Weights of a small transformer language model.
Architecture: RMSNorm before each block, no biases in attention or MLP.
MLP neurons of a small language model. Each row is named by its layer, matrix (gate and up: input weights) and neuron, and shows model dimensions 80-175. Each number is 500 + 40 x the weight over its row's rms, rounded and kept within 0 to 999. Numbers have three digits each. A neuron's up and down rows have the sign that makes its largest values positive.
After each neuron's rows, "fires on" lists the tokens most often at its 100 highest values on Wikipedia text that the model never trained on.

L3.gate612:480492505428468444547518513445492493500521534523521453526508469504463415439504545520501543508434550502468515510524425514475424574481477459553458498516532506609555400466476527492534512564488503506503515506514511507490453513485488522540532395533481514521530487436492575523462453524498531493
L3.up612:475475583480514487477531505546478491636439491429481537509453566490425464409458567510429465495482545588528527533525420503481478514513531485558466505547434549564535504498548508483502526560499504499477522550539524541477497561505452511512558523528584552471560493487501566531447472539463531481
fires on: " |\n\n", "\n\n", ".\n\n", ")\n\n", "$"

L3.gate492:558524471462531481457557513485412531503503563505515469472565430521503493478491500505468504509620500528532512491453514565474509483438562425551476475603440519477580560492518487478518435495484486449489591471548475549463491460496532519484551478465493441504452427481510498479539491494469504493
L3.up492:489568486479441518502512482490497502506475491623476504440613484476474425519405447495465495555552493443471526489481501487511429456515475481488442557472509487445489475498476467547531506438500490479477542485541533554482509569550445468559433513462534482495499456544474560499596451461506474493
fires on: " for", " of", " to", " County"

L3.gate622:458501412503511502501500567542569502521480493462452591535584567474516504450532427479453546539540433489487461523526541509520536464575477524495498426518426510513587432491543535482476513496483504532482538442512515488481611501494549542517469541486517498471483589535438591491465454520453504534
L3.up622:580503388474437498458422498494479489543594516473488495534448445462552534502479465433533553498504469452523514537520484423482477421529505524531508458433515498523511462546542463505463536508539537493539450494566508507471513503570540482501510453538499524464454480514459513451496507519561461505
fires on: " of", " into", " (", " children", " by", ":"

L3.gate37:391520488505529473524451536498493416471517498507487503504529462455470448534459507528400611510472551561526517464497490551491532535470468536457472566563576499489452425544533483560561404502515548508530644445506503474532520470493561491473493431501565506527503496442530479447531521454560496517
L3.up37:476530480518534461479562491456525495554481582513473508476564536447543475481477517486530568506516548501543471481503501491502455485540462567514579478524520512372479471466507498515509521459487463462478456571531520536532429535466582470451495549563502530519554528535517492533531456384497501561
fires on: "–", "-"

L4.gate430:532447458437545527508498485489405522519555470489505523475509490426572582484513529455529434571509430521455553496453453497480548546507426458545573494493531480518502564471535538490365485473528437500464569491457522499477525530513506506528443502505508486538510488571467433481477509483486570516
L4.up430:528516518502515572430524519464484487445568534490554541492491583503489535522504457546567502536476501481459479535525478490560553499518380496480464559432565522505476501479508478441540482561463519505472504500487455501498480508497442522436493464458464501528427433522437499486469510473548477465
fires on: "0", "9", " Phil"

L3.gate520:570568451533424516494509504569466494447498483540501519454466471487496475448461589562403475488463491527467495552541436511531524492540585449473508576564421448520469532410502477530499534540492428545523466520493555526496477485514579480507434540499533508452535416450501503475465506487462452468
L3.up520:546519431499496550408442483481527512507569490532452488557524525519529541483404457523427509476485470528459499444589478505544567517514525522542463484495479482503414472493506487463499471506577485441516436545535486544550543469503581442508541477567542491518589483488500549529415498489507502446
fires on: " |", " of"

L3.gate70:475445497456503513480476481497506489472577502545489403475473552441528508550435541577448558451476495481530579450524483466498546436456536460529516416509512463551517538478424489478559549503523505462539531437442436503517473514422498469490550479442499495518602553564583448516575515457547458482
L3.up70:525523425491516520469502546520498460512514466486445465493444483482490497535483498460521464571540490574500502462451529470567530549474544563556598477464481440543491477496546500427472469477548495519515479523453560499533566465529545500489501489447495522516610476510527460554529486471450539455
fires on: ",", " and"

L3.gate421:420482554511503466557465466510450511556456442482470526454460497536425417526576537448566516500502445461448627517537462580523493544523552515566545496548539530518456494488541510485488497525486542469456496539559574544550514546488482482466474512528532522552555466525470491524569488461494545508
L3.up421:508504519481540507519441478409466495460421426530501521445526430534484476559547584369567492463512497460494606517515499525465506534531488515511518496539492501441466505511487439478538513481434520467526505471477494489506533510538530550517496505488591525546446519514541505490572559397450470474
fires on: "′", " ", "-", " to", ":", "0"

L3.gate482:515504449423507547453471533443555498510468545494535482499572485492539535479523555495451466547563518432533551559508518578475481492512486438559510498549516471504528535519463487482469514486480503464455502570455557472464509408538471495473468481534482490415484444470496470490477429494474507457
L3.up482:518475536501434488510433464496470482477472554529480536500542515398464487520577477504495498483438502481503515501414562483479473517513476514484545526465461516499453565453457478550474439452515480530398422533552480555539573518431490500477478464475503433503436483491531486435467477535433573555
fires on: ":", " of", "\n", " for", " to"

L3.gate171:442441612551498444496481529560439535516490583516558542484491504568513532457503498459420492522505583569555522464489463552514545524441572445548517472473553508595519467567486479501548424525532466591447560525514529456518531531471473473499503481504505491414517550504556504469483489495477522446
L3.up171:437407441445489504482475482495433492505491518473493554577462507538466522526496488493481442496528487524505459468505488567456446544560529435457523490522493447472458526445553434525516495512527484467485485514493572525510433491488498511568482511465472464486453469570457457528444504558514569531
fires on: " =\n\n", "\n\n", ";\n", ")\n", "enzo"

L3.gate394:541597463456518492522541522457499453540514486547431430569504510529496445444514500535495506457540434496466525517540471453466441525531493515479479517538506506531510458536514587491489558473538539529488471496505496436521429492489451484543492489484426500535501481420469473562456496587491482505
L3.up394:527470457499523463464450491450501471519566498525457473550482522465451431533483537535467546474477515486603546485365484505488484542490525514517544551563490470597477525457449541480536527524453496489433511503564519501554410522505474498551537493467627470536454518438544506594508516532496540458
fires on: ".\n\n", ").\n\n"

L3.gate120:433510549403551539513516490540445455501518546515619464483437506474496457483496505481490486491508491518514469481537517546462562523496531468494511484505524599507465537472490492573487557462484541477507499548531517551501576465526475521561425561505448490551487544511510472473407522479457465507
L3.up120:553559489473474563468480504545471425541504545496474488487482534506514501492447590518396467412474450409420501494515460535513398548503465416466487525532446480489461511455538529505488508493520433547557467506503508474504479448441516426480437470520513476547476513523458489548540584488463541541
fires on: " ", "1"

L4.gate237:535464561449456579555502485440497456461435487502528532476538540484509446546528518462484492506550543487502496461428557507468517489509522469490495457500481433450452500559474525480512498450480431491479505428483516514457492531459531557492514590438477485435479439453522520453479537437519545518
L4.up237:552435510410493600509484424406500466481515449518425483472515476512442490491517549487486512525507514524486528462437563481468494454519534476522571458471457562399473467526471484457490463479481433530546505543490557478468533552459482552472512522460508501444386520511467518500447535480444491520
fires on: " was", " is", " part", " the", "'s", "–"

L3.gate625:368558532524581543514484498491502515497545460568634432466430488465520570479490497456516490535505556506450475518472448525465539506487518410508505502526482539481559486504525502487513489461454466511557447505485518434517490423512459518451519492496497528514448455493495502549486485554497523449
L3.up625:487562510520493587489494452511451493527555493553394551466535513504508445458525498498490436512499480569495484504506525550489414590506585581465450516502491542421523500508548524480553491508495433511526512441504480450538439547555503495450506454495507526534550472445474462490471477519490500466
fires on: "1", "2"

L3.gate454:484501511473507518432469489491491513501484440468465454552488518507533546427440481543490460496484471492526467510514483541490515508466560489480478522561468474448515506510469552508478451440507504460425486511499411488548530452571511469493460478477502502539489477517520541435431479400496635494
L3.up454:458514542457588385440511501509539564487487428513546511446467504523525458485492448551499495523556525498467486566503468472517513497515518544500514499563498538499465520481487564511486527496521530480525526554499500510494503522501496484505404471454561462529503527536595467498448465474515499539
fires on: " ", " that", " where", "-", "1"

L3.gate212:492527534508509483444406553522492415532462505456538509447519504490495481443481490485526412442450403453477542530434572496499540438455508476497581485532466490552565540506484440498525491473534489554471492492485564516497513533504497490532485507516510449465456484549486576520539498490441508520
L3.up212:526437509505498595486502488514515485508477463560493492501501495477545507535502500514535454529468517556512440463480467581469514455551495481465471451512514500460563497452473573572479528465536517523586514535546569509501552450459503528500515541485465525443492442491489475578580487522473562539
fires on: " |", " ", "age", " to"

L3.gate480:421552428465501500459510469499491541523516394487493524436460522497443416504535489555468530477530432490421545563478450515542532449501547486507499512505489572448454537482461477472455481461477460562495489467511510527517461465540525549455530490499547436553443446470564469509424553463528510528
L3.up480:545465527548464485503576487535488451465510523460510523546501547584526537548513519448505578529471544437527505436475476493527522461562485482541486495480504515545513519526522482535550461538444450538462494527587528538552527538410447565501477506457533492501470490586493485500487502463558469455
fires on: " |", ".", "-", ":", "|", "="

L4.gate91:424459439433552505531490439426501423497549492494515524541563489528497440427425478487513401551525485521526462461528516446480497525545472503496501515524509493469430478536465477497509562520456487477445507531523505516497508514529510572481494518503462487522494514464496430531482369534519508468
L4.up91:461526441448500490494454501514551493484560476522492502547547444453501497493486501505422481454534522552466531500534526551496486475518499518585532583570533527568432470520494513450568534502534489484462514462586555497523462527556511550534529476511458469596468531493512502479486510489462494477
fires on: ".\n\n", "==\n", "\n\n", " ==\n\n"

L4.gate13:470465505523534500458524515482535400503450544495499536496462461535457477448482542494490590524501519531526442478506545548564484501503521519470495458450533534540537537490471502545530528437491573502522469558467559446543515556513473488473579410525514439500584528527501517554561520551474457422
L4.up13:514485515552493539482530492521519481577454548469495513534432465585499422456519463535484478510525485493523524507501524464483517451499443537549471552491442509544417527459409521556531494514513431503549537514443443547501489468468514574509541475523524510533504396471547499551493533458407452554
fires on: " that", " Men", "-", "og", "ed"

L3.gate468:482514448476537562516514532480497529539490543516447477526490531495467415443487526547523429494497517525530469456472454547479510604543493497515460612549491543562494419520519488477499570526516442540536476501389493552533466509459532472518491498507501487503499550457514546443504482521503514511
L3.up468:527467545447514488466533525535497493533549544494434548497527579484472454431554502566553474509510560551546439443501478618515517573500513439486469580572508543560492476522507535504519548505509477559577481538455520507525412521427561394505495443474471518514509484476506503526522457540466524475
fires on: ".\n\n", ".", " |\n\n"

L4.gate210:562507490448541520476497511496538490503545525543494524555469466539439464493548467495498506578522528445538460472469458615448582467479468462480475492584522532467516504556460451492508462468539471443496471545453523465526518450520554591446462471465520520537530510499486508519427453557452534560
L4.up210:505545546463527510453520433477459536436433574600459461490457446535480492483485444485457504539476481514516478479469519502471529479551538498490532485485484514586586508460473444476504496517490522476542453533442538483527509473398546482520510423554538500548416473509567469519496454506437556520
fires on: "=", " of", " around"

L4.gate58:497497519468494531476493483493512575503485465510424437461519471408477525554605406443478516438551553516561462496506500493449517471550471462497499457515454409514508433503450511478522447609553493500504542418548444488492517449509470496548501483494465547573552478490517537483562494493519484484
L4.up58:462479482525512514534470471485443443461472467541468498489518476464474582564493461564539443476533486560478499510455448408516466518588448471487516450426458564557496492457530502470524417490514500516545492470490432535485468457563510510482522513502519547507608518455495532496525527535527468483
fires on: " and", ".", ",", " but"

L3.gate43:514501469447492467543522565495522490459513484527451397502549506440475528508460508491451468451469474528520549413463531498479347493494484464458542463473475532549470403504506561442491441448517455503491439578424480461489466489533550505466480487480541426438505494505492497554497513429472465493
L3.up43:398461487493502520510516597486499488472543495594481432534522486433554410454484474453494473477608511532454548507465481452494483553470455528477539501442527518524473535471433503450547478478512465422544473596514544486506528497456541478530518474494527570574483477539454494566552470526475486495
fires on: " ", " (", ",", " –", "—", ":"

L3.gate251:453574500474443532508504482501557486460504508578519521538467503486524473504492514538520445493525537481498482538547453471372473557461527526507499546497450578509483446428560597530475552494494474553540513482443514559504548502459571549466460473501477569509497462479584505489509459478493453492
L3.up251:460480474494450470533541494491496520467454473481478516471506549507455358488535592477496483555480589591464502509601482556482515533487469461543477506534559480568450502509462515475499567534503523402537448511450508530511504499484537504471575515517511517472503439487466513576530443437507467490
fires on: "==\n", "==\n\n", "===\n\n"

L4.gate560:503514508543502505455524619555557530585497489509519476542422446547491491439490477536521510480516518433559485499515537519515434530494522469479424464541508491503489561583460430470509504613522496491527470532543431514463477511516496540500479474546527509500511479513533563508461512595586553468
L4.up560:560400498547521490447512442518477441516571559502508549432501532472444534480519505456532417469573503502497486511445471491484487481506473424521496473523495482532471513444454477548525540456513502622563551564519484522530578509488477481517498521496447499542489494510592480552612517515482482526
fires on: ":", " to", " of", " by", " |", " =\n\n"

L4.gate228:472509454493509601555455555465552499460444447476490489537587566441481498507545529452460442532473467520465495514404477516474429475502572612443473511524475547499416507587546486568567463466495467442500523514482504531504524483458536555531532453463476524490429502497484521586485491460506502483
L4.up228:440533535449477503572470479464418542480504478517490585447552500511470510442525535485476483502541554582508484489580558482572472588582520458506461455521503539574483486451541437525516562526472476449498543514481486465511488485478545467547497516491525485573497461503528555443492451492487509519
fires on: "==\n\n", " ==\n\n", "\n\n", "===\n\n"

L3.gate412:462504518491482443472500494513547492462499617503518536516544515507469485512553485525400545482449550380438423546585466502491530500582474485499478540523477470508511526487494513519505499547542573476507511525532523453470526538482500405539521472545549480526550494512542521515534445543511422499
L3.up412:490525494543539506479435485527548535482543521602525494482533446520426465523494432479429506561510466469549512552556492517492498496454560512552506504484511527606520458473531419485441548464444440578462492517454505488494519485481531508472496468441457491404472461550490511477483548549461443502
fires on: " or", " and", " of", ")", " election", "\n"

L3.gate39:490491520499486462506506589527556511493516539481466476489513522468494420447513551520460483480500478510500487470536444542493503539485453540518552592543520574566509451508560498430474501506527483554521528469422521584477443508464491496560474493500493485501516478459543532478531443541472539400
L3.up39:507477534448507520489542476505489507480506561498528551515511498481481380426452479477465479504480492569529413497524493535531495564508469502490569592576534541600530461529466558489512544531523478604605529454466552525518476533480584500515443484541545513484550496484545512558517490488500522483
fires on: "\n\n", "|", ")\n\n", ".\n\n", " |"

L4.gate312:496508506504439511454499569564486471530505488525498470472479524471542462451458462518454528545544517460508553555529454443510522545414462539510528515520506511446499348539439531547577515495501487509498531456499523491479505518461463508544512493519529528490606559514611442518481516560446456446
L4.up312:538458467446490506487504507502534462563486468568496518466459491503526495484550461608543466527451503431525481391453537531545506557491545480518563585514531483521464523514436499480501438504477514541492532548462522536489451515442537492526475484511531508534612501507541484478578609508480539427
fires on: ","

L4.gate22:436541499555583561474455535450514525479460441489553573446563517422519514449480501500483506462464430529469427457508526538522487567454540499433572494594540456480472503538453514482482471531484527484489551472525518567491493589479504461511493522486550480498511496444415473464503460529567525593
L4.up22:519542503505496582528482505418488444500479440506465498494454528488516471537488562519497484555582454615479512498506507498536497540559499535434575514510601494453454473528425472496454482537418415553406479487496535430523501496463521485519509511476521473526583511484488451515446494498563487583
fires on: " later", "-", " such", "(s", " Later", " first"

L4.gate606:463443436494491538521481446470536509486587495474432484587470470495455446439530538593527457556511504539518557500551550540442428478581511490533494545505443565560515496481459522535505522511524477487486547482442520473545432502471578497497484466479433459579491478458531462554470463521539485515
L4.up606:502544517475476471482536487430516538541503571528483503515537504470529502527506603504575442498572531499505464463531535598505516538511479508503453627507497517566565496485489513513476536438486496488482485574545488520452469513408512499463532503483557492529482521473511551612486456531519507493
fires on: ".\n\n", "\n\n", ").\n\n", ".\"\n\n", " |\n\n"

L4.gate208:494529499487490472457488553463490467465477510504484488495521517491545536504490545438525419525505495524459496493545443515463530538512480429544511485503462496432500557488610508569480447489486514522501557471459546518567479522530535435445490444453575412435529512584517514510536498526479527511
L4.up208:580534515540475506495485460505504497530472441464497502476481531440550454457608493516477465505492513502468503508612509524503463569564421489494594474565518563466495467499484507492481566500515572446470519545466526494552517517487555507470465500461506526495547501487578551519500511455491458575
fires on: " of", " or", "-", "omp", " Country", " to"

L4.gate281:516515579526503491538573540478493512539548523451476530490446540497517483517522464491491543428459532508540522499522473546543458569502478469483534516463528557540479511509593396542504451511492491502622511471496548507525515490500553570484473547574532447487469554509542501505498479488539541537
L4.up281:554467496455586467506503530484440489530572536546534453543560507520549503485475444469489498510477547466478522535550490453520482560461474536583610497521529471510466489475459490468520479497463484511522492542494557506455461543435466470542569476431489470523503474526459531472484535431523569556
fires on: "-", "8", "3", "4", "2", "6"

L4.gate86:511480471513533520409500586471478518505552445473521515594446532484453505539487515446491457460529538513525452430477519498495491411431460515466476470484478530436536495531567467546508488503499547562478509480525455525512547475563469618520459481585538527485572493499456574417495463459542552529
L4.up86:445515480489475474522429457529508439508569512489497513528536483482452471500533495421537513487499505405514426552484510491462434458443559533571470502510544570497589511623509525489484489491481512574438508562480465471493511493621487530523516512446547510518493450500483501559516483485538509532
fires on: "s", " by", " in", " (", " age", " on"

L4.gate340:519545511476499501492433480539505480466479499470508465436507458525520501462579515478578501424496461548472517471569487492463511469445459398541445549499482460507451445503520551492465482464472497478490452476501525549530501499493463466536489479487446554460493463569478534554476481489524534463
L4.up340:455522552473541521523498533485551476501489461495456462528427483479515558460527534477519411527450457489522526483499509477456567529502439540598578462520459509427550439509502534516441522522532448519493468445530537504548508470469509465470494475476483469527486546504501513413542498432569423467
fires on: " ", "E", " ISBN"

L4.gate341:469502489454501490518438500519456481454461454521493582481546473414577428507518447497462476491566540516515511455519481564443477546480554464515559505547384546479450572505524623490427500513505491497491455501528548507490520514537564491400447544514484463490508461514506468465431466488469573495
L4.up341:404514383494553510537478504421498521418525562550475526443493529401557573472505418464435529523537502511511495496575509607482507481439487522549476545545459481480438495512508475488456510588504508526551473573515456486497501488500524462519500511594550510567536518462507522532535509471468448495
fires on: "\n\n", " born", ")\n\n", " moved", "==\n"

L3.gate190:434509464482467498557465504506492428470466543488527471478443500598533464531431557431576456477468531504508537513540527453536481499559562515435536497527436536534451532470515520594609472540434526453555466450510451467499477518511476521430469492503519514502515538438497460484487467450397459551
L3.up190:435520475443512456458482468474518463475530590477466561534469464514501553536479520508471527546503496572515553515520538453538479572525516499479561505485481477593471539468509477551509536487504433524533513519522520456590477491563443534434453498544509446491565538435482446428443458506551456470
fires on: "1"

L4.gate631:540538504491519563467473539476456529573508477526457433504527473419567480523499548478470529502489438504476478595470542556444517502536541458482523482426498497470465476459504495543494421528503462537500522468473414501474483551444492530435444508413481536474489467518472554528467519576497480511
L4.up631:453482542500423565494510597557410500470509464471527532472445530491518478547419490607470473547443502455527459533501493521500525532462420485580466532517470508484487453480508508523521452513447567518521511534440556490480486538463534461508414455523507491524471535501418571494503511537512505561
fires on: " of", " in", " at", " for", "1", "9"

L4.gate607:486472506487553552446516511477399541510467526537456515429466450541512446456516491507586462458482479518521425421494487489441613475493491481464524482477480480491483482479505500490499492432508568526494554468484431531475536488523505493452509465541559483495458508518403372482396489500514471445
L4.up607:435524500464472510510509451502513420511408534450484487491455571485491524502515486521468511574466474463480431511536516466497539478500505451427482485456560532484468472434522530489506506499437529556526615508502430491589499428503441460500500485459550487502495538560475459489542480427477548485
fires on: "0", "1", "3", "7", "2", "6"

L3.gate395:532502538452487593486523473531508533445485470506502462556498549441519562553407458489557482455501480506527472557546535412478474548507439540492508445561500488595515516465500494493473527477519535486452492507502522466491410538510471465507540473459560440418512502517504504503533445492476569499
L3.up395:423530585522455537519520436536510514478459424442549484492478559462479530525449514547490484497470500496541458532512486470424479576540458553469475457503453522566514469514512482488486572465535551480468530548528545443429531522509546464528497489447501517467485490490462590428467501469502479527
fires on: " is", " was", ":", " include", " are", " would"

L4.gate532:510392471527551482498484486414536565485463457546500487571446449539495517489567538520552468529522494471535496531485471479446458525454481440485571519500500506519449508483536427544498507580519479519447515517513441554468572542529530447517498538504518539523457539438465516559501513512507490485
L4.up532:482490538552521517453454498467470561502530458531487526471524534530444476555474513414489467517441511442499484472541540505561524470521448505499382543445483477558530518603531517502509422468496568490493416566476549473500506501500510565439479478538514516387469544462542502462443547437490518528
fires on: " (", " ", "0"

L4.gate434:477428486497505492463504535453515516571427495489541445472576453477535477432527533495464460533533532497466438478495514568447491530462427497475541497551511432504567491514425515454477550486439518509442505514546522558499512525523482537488494514462504464536495454465535538518463447485534410561
L4.up434:533470559569457522537523484491499517480431481473465574463512516522503480466464531531509487550480556520481570430527562486487496483470573475562446447497497539516542492503500447496516536524420477427496517532512546520536472528462443567473472528564498509496446549495519473636471430542538512484
fires on: " is", " (", " was", " /", " more", "7"

L3.gate600:494525567506526530463477490491570454432515499523535534448506435421467503480467457539463529534509540539477442446531466500509525481500484500535551519488526517521538577429493526435484576465438512466522512500479401485502484468489493398513493487503456578531511549554556537529554487490482506490
L3.up600:513434503573469464534489520532547538521506471450447459468543544446437496467518497412496522542558527548473478454543501510534508477534512482471594478525434457533512411531518475474537521457571540454515448505512567448494477508485460525531533467505455437506554527559524526522487584557421503408
fires on: ",", " to", " and"

L4.gate610:541469495407512488540539535480557518492507505532426508524562490506453437423518518502480478524590504541519438507510423520497529531544532427508487575546494532560553490503511501473475504500517475578540491559466537597506436535486563527486509475512541467520583533458524483528545449519476479448
L4.up610:508473504419465523519523546432548530514528529531525553495493449494458420403518495542392502538476504545451453492459433496493495488457540501522497567537491526549505475479496546495498500486513452519527492539475547514502407540484495486521511411460561487496551496465531519550557417501470479448
fires on: ".\n\n", ".", "\n\n", " |\n\n", ").\n\n"

L4.gate283:355502524483467514527461595500443439534496523541518487515514502578496470502494491514532561569470473519524512464494489580450521509494523529476483462437505538458498383489504467547512465457522427514487534599502544511432453489496534535486629558507422455476465505453493548519562525546531507503
L4.up283:517496580473511587469504435534459520438482546549507506586520499465527574510510497455544525496505508563536459430581489519439471524508446499560514557522493519428478536558498464508535478522564462478441422528613604476528428533438488512494497482509417531535496504538516498572501490613458506511
fires on: "\n\n", " |\n\n", ")\n\n", ")\n"

L3.gate506:542487532520492470535496482437442563468478508507381524517496466506546504455536509539553444486427514468536480492524503509436466451423496474509484499505526502542516486418529512496536475462522526483445505488523490523484527530452490521458445446468415446456423528574403480526512540526509567503
L3.up506:487504559438479497531526414459527463509497501490453517470452536504468483456488537463464502472565504543579426503470570552523460508504462452464505391503538567474510454441517555489490508415508503464499505520548531514542502405500547523462487505512392502560489522508542484483504521511476480458
fires on: " |", "-", " "

L3.gate281:503458488479507547541487496486508505457576457433491480505468583489488556546473452544548523503500387480502429469474545438451462563491498458468487455507482531557513512473513502451498454429508497480447564524519426490453510442485586435487457476464474521490529453563529552488530510474471494490
L3.up281:568545483477480577449526500506456524464508488497436463521529593519471502408465475575504517488475410613579512496513480526439503591523496565384478481450524539472435515438515515457490476466483493484512471477480557480474547487468531554557490513467596467532510521518505552472512499507486460443
fires on: ":", " per", " was", " to", ","

L3.gate626:469501575508517495547509485431477587497483453426560457491491529513500482503449488499461493526517562489499502576507559617448514432514494510436468466475531533537483481443451583517443425555498471435508511497475461491487483498496493489453512496492492504573502472514491499511508531495489553639
L3.up626:427512518519475580503501527518481469479459439439486492478470507441466530487454540481471481454533487534530484568478575559436503432441488431549513454450545433434473483551532513492498555494496481503548409485475443469519492482501566491445494525482544500526505503483530461520549573480426558645
fires on: " |", "\n", ".m", "0", ":", " p"

L4.gate99:437561448434468529468511482524469556446391499489470504541531517565460559502491542481504532506509442527570451511566520517554542518487517530480463525435472480494503464479483524562495455568570456466501545545537493525551491487452546463521495499440548468491493379417490445471524528513563533486
L4.up99:415533525467514448541487441528543477507489534513436480469472516494507481458469548555503528479559450636550466458471447555510583455491490511559482492485535488486481399484466496517471476546505523474535486544471525505495492444459505508513510508494492483533513512605538452546539452471517457512
fires on: " ", "-t", "-", "E", ":", "T"

L3.gate9:512503485514510526517457511443542502537486535587582521527517532536534456440443522537491478487473523566564497455469437581516497516472503411538454487520486532541531499510512513452490431558496509511515462505485485503493562466486495509516488526493504531424491452444446519535503474489448498507
L3.up9:521520474475549533500518429485506539475518476467533556451512483459522520464534450549436555592490545509533486445494481441526500565504478463437447524546451551515458484515476560489442486487514546470488501494574507484508579499490519520517489492546505534446475476539517552516419519543503462544
fires on: " of", " family", " wife", " |"

L4.gate335:552443496430568503447495475511479442529515525488425500577458445499445500497426489506510466558534481522478520477540544495480435545565461504505443538534499575499436498496419541481507568490492486475507460606457533480501450496504520511508520489508534532550515481451490496489517461554565533492
L4.up335:566524485459445519434487461515473458533585459496497543558434561521483498456513442569571456469531498523565415523488458505506478542502458490479504517463465562528508492479545427545536586461508506550429452463443535453519421511499502575515481563529458518494548532392570448513470509550505482467
fires on: ".\n\n", "\n\n", " |\n\n", ".\"\n\n", ")\n\n"

L4.gate332:533498540524533436514507491552500513503499526477477528451550537428411399517449527507467475514510522546464506500571504524560474467468506520568459529548508488486396572500528500525596511493525527441596558451467427508473495517490481496447504448513413490478494498548555523454519492490515490543
L4.up332:470474531501510446448430513496476477537564525487500530584456527484452519517493509492453409479505500471493464535473489514481549562532581484560585478499480550543515543425512495491471494433470406544528589480524542540423476442533440474443480514568446476543541498500557471463497464573470461476
fires on: " of", " and", " =\n\n", "°N", " had"

L3.gate536:484576530413487448466528502496473504532463488513517508465474510516497489487513507494473524568436487456578511527557465452557525485487509542477513495509531464560509506492549508565498404492498537543489457638495514489517510499468512548533484472463549510540427520521479550528456386491468518504
L3.up536:482529473499514512453527466483491494500484547451477487539537520594520517532447459517454443525493472412518434448496515543555520518519482550500528516484482402517497499452538496509578450526472483573426483557430467466503474521493432481454514451480479482493528478493403551476508429535515520460
fires on: "\n\n", ")\n\n", "G", "born", " directed"

L3.gate30:456473417355523470469422462454515508473463459496533459498471522476526569517494437545424451526537521528503546481526468493457488501535491513504497509467455537510528470439441516555491484483447501527498570555483452527561496486497421558374453437512571481499495529493577540527508447501501466499
L3.up30:545508529533515492437522516471513642468538506546450528503506458603554492560562634491447521523454522489463504531499563465513556485525485517546533576475503485564531512537522383511464529513511538458526472565495469510503528531486502507504521479483502488494500506477556460483483505533544585458
fires on: "\"", "1", "0", " from", "(", " up"

L3.gate532:484505513525557566510394506478505463473530556511518514490482433447503472473480510503473361501539512520500558553514463583454484490567436476491501561516508544456416478575501562513504455490557496494440434494406566505491500459465538515451472532526517512477526485446502486465470465486482592494
L3.up532:515429504602503517514508538548494457494451480559501509526559576466462493536489562564479491517507508533474466443487523455431543539476522585452462517543532452484491488482508494438567464524520507497456523443549523537520557576503501561512523564393502455550578547498518523538499516519463499513
fires on: "5", " were", " of", "au", " for", " from"

L3.gate34:469527518444546461491500560424482522456478464469549428547459457457506489493508497513504472534540546502492479537484533504599460506454460479497491482501536408429415505530530496511550495524600522489511449466484435503512508439413556529498546489480427443484510537523474542440493481467446534535
L3.up34:517493522479415460433502486482445491469468492493494488539503530546514504473468500516511478504533512473454485476505499514509496383505475484543626496520500504462522534499475470431470542513514520449523513451508479444559518531505459507467514478380450490493525562511564482503434486467482551543
fires on: " |", " m", ".m", ".S", " metres", " females"

L4.gate49:464471511452513475442523466491500443485499419521474520408509499491500464526467411533532488403504476484568483499475477512521478484496480526496448506468478549491510555504536525447459451493488443503496528439562512547550553470490497499552448435464517450550516471495440514460483511487539495476
L4.up49:589497572462445522508448486510550515457471463492458522536519560441518531504475438465463538544520479454497483521534541475510448508548430451456491480501496516494436560508525465505493551575466479478515522465531515559492535397484492568461455472504569442432478380413484497521470500592466534538
fires on: "-", " of", ":", " on", " at", " |"